{
  "head_dim": 32,
  "qk_norm": false,
  "init": "normal",
  "init_std_o": 0.00453,
  "init_std_down": 0.00226,
  "beta1": 0.9,
  "beta2": 0.95,
  "schedule": "wsd"
}
MLP neurons of a small language model. Each row is named by its layer, matrix (up: input weights) and neuron, and shows model dimensions 64-159. Each number is 128 + 24 x the weight over its row's rms, rounded and kept within 0 to 255. Numbers have three digits each.
Before each neuron's rows, "fires in" lists the words (lower case) most often at its 100 highest values on Wikipedia text that the model never trained on.

fires in: "these", "this", "those", "appear", "there"
L6.up1179:170146107146099126132124126142102129135149132118123118114141167147152112147090145131114079175109108134125149126124116136132117078098135141144119168162113111150143135151116150109139164178111121192129133087160188099136094106076142159127192160139155174117131119110099170126146170142140126158

fires in: "code", "letters", "post", "call", "fw", "sign"
L6.up923:115101116168069153131161129140165130104146127132113154136125109122099152124130145161113105096138146149124154108105106109141116106131105121138090102130134128140144129095082114124152117141146102086119111142142142162130120154098090124109123101182119092116126080097111132102146130157108154116

fires in: "in", "took", "on", "24"
L18.up1233:102158148137078133128149173104076179105170075128109104145133143118129152137078138176098146105181128138114081141110083130079136165137091137139146100109091109157112131076080128159111157100135116123138149137158101144126176175109132134141169107106142124155143079141124158104113101118100176113

fires in: "each", "about", "code", "control"
L3.up419:119093143117144143121174132098138116144137102128125118102147154124064163210112157124114066111138133105148086130103115088114144121149132136144173140116137166121150136077122069142100126095139157123132133123130115110195129171132123121120147142132113142147177143109147112126122144081173108128

fires in: "lab", "rest", "cup", "gabala"
L6.up445:092151099100105141157169169126157137122141101140136138104128143129139147133163164095116146093163122129123153141118108090151116123142127138164087130156109147075113151143136102144122128144122134119158099127121152103126128116152129122098167175129127123151132163082089171124143138118140070097

fires in: "north", "teams", "matches", "risk", "difference", "habitat"
L3.up775:113140148152135138115150141134147121129140105098143166112156120091139130131082143142171118153092138117108147111086101149172152123155118117125113158199168121131155108127142099134106112138148130141139119130154158129132094111100129157105137153123122109108138107084112123157142137099120141144

fires in: "would", "make", "international", "civil", "kept", "duo"
L3.up952:110147083086138146178119139115132125107107110120137086132178097129107159042137135081129112078146119111146116111117109050131157127124127130109160137116109160151129143142111130144142139137127127123102141128118109101131108118138120138125089126118136147145121133120122116130165113085092104130

fires in: "festival", "featuring", "collaboration", "festivals", "filmed", "themes"
L6.up1507:119149160138101155138131140141058092102121128113109097110168104125143121155137155153127123146165089137089118131127107126110158153143158136131117158142128173146123126169093069199088143086144143109130134139096175148159119145111142135135136106131146135120093141175157120163085131134161085139

fires in: "way", "return", "one", "addition", "whilst", "functions"
L6.up572:136110148159140148175133141124138143119164142132120139085145155104110127157137102143145093092147144159137142062127084135117145139114141118122169121111134110094102157082139092165093108134153116178084103132153142165122157131068137151130171174114144110170104164119080184134159118097117131156

fires in: "different", "change", "changes", "my", "increased", "difference"
L6.up243:132147131130079126137143108111148162140128114115116124119162131132112122138124122124124151136110127117132171148087127185131152122154154151136117130170087115147080103110128127152135160115108128119132118133092163144113083172095106133143149184139150158117129104169130113114155089111135148103

fires in: "who", "where", "whose", "there"
L6.up557:118135122165115150149136128149106154175108136099154111122108155078106105091120109115108079139120148090144162125095134126108133133115174134141109120119113122162130101109091152116126106145111145196127145119093171136133137120110127139143147154109138164100136092103141132125114074112155146134

fires in: "just", "large", "small", "least", "nearly", "smaller"
L6.up1079:127132118126100109109148123118114172185132132099132138163158176102112150113088168103136121124158122104135129101102095115112092125147087152167112113148112131138120157164132124134124093167127121120111138144124134157142140135095105159178160137152104157132110143113143137136152151160153094077

fires in: "any", "free", "category", "image", "youth"
L3.up1364:124119208149115134171125123102129106112144158181109116100160107119119137033130093150121112115139128113149104122137115095121161120119122125122158130120112186139134198141097162137151097131142127138119107126139127126070124118093120104125093120131133111140165117115130109129150094116086135129

fires in: "there", "website", "theory", "consciousness"
L3.up579:124111136163137132093124145135104128156135178125111119140105120133146096148129165121124096130124147093120106056155146137115100153138130126134158118126152111105183087122126135105122091137137149143122134117121137150126132130142125163141150142142126132139139171137094135132123136120144117146

fires in: "more", "century", "sides", "bank", "towards"
L3.up585:142087128164114115169146148127111106129130158118098084100143145118105110141153124166128119110129129089120126096160136127115119139129132122134066137105115109144094094111134083103154109143132101150125127127118117118177107124131098128127121136137147121100140108129114125119121088173034120100

fires in: "gulfstream", "april", "hop", "appeals"
L3.up132:141104123118170125129099123105125138153118113096103181155119123140137148179107131151156114141124114111134111133049128119162131091125136134119192137136099146094109121114103136143127163144129139114128148125108127123152171109117086255137113118118155135152137156148136133118154127090120125138

fires in: "cup", "music", "teams", "team", "party", "scoring"
L3.up693:080099170150171142130152134133131144131121131117113125135120124110148108153160121132173170138091127111146130125136109136132103093151125116159167143154100107142073105115128132135134135113184148113129150135108138127126096097145139126087125147099179109123123137086182126115117094120150153124

fires in: "early", "very", "mission", "tropical", "ships", "spelunker"
L3.up1103:112108120153155135098165165126131114117124153079113186126162144105089118079116129148127125101120125121128109121161122107144096144118118146127179134122108146132185066081125155141103132119144149145111139121142121127118118163119110142124109106110102120135127153128124099137107151121083071123

fires in: "central", "national", "northern", "federal", "maritime", "commonwealth"
L6.up821:117127136130104127134142089124122149129148127140186205137125121094096163134142126110126117115133085074104101132095126169136162092104134148144096140154114076106146108135130105125143097171101107144138117129133168115153144151113071138117124111175098164103126150117128119119117119136150123114

fires in: "some", "like", "product", "hits", "evidence"
L3.up1512:136042092133155132139146125150143115111128114103131133099174131133132127187124101116119124103136125138138118140130094123114081105135118134118049158121130138149157119126112156135116083126143116139131128132116121103232115192138122115106072137140138112107107094101157132123123114121127136135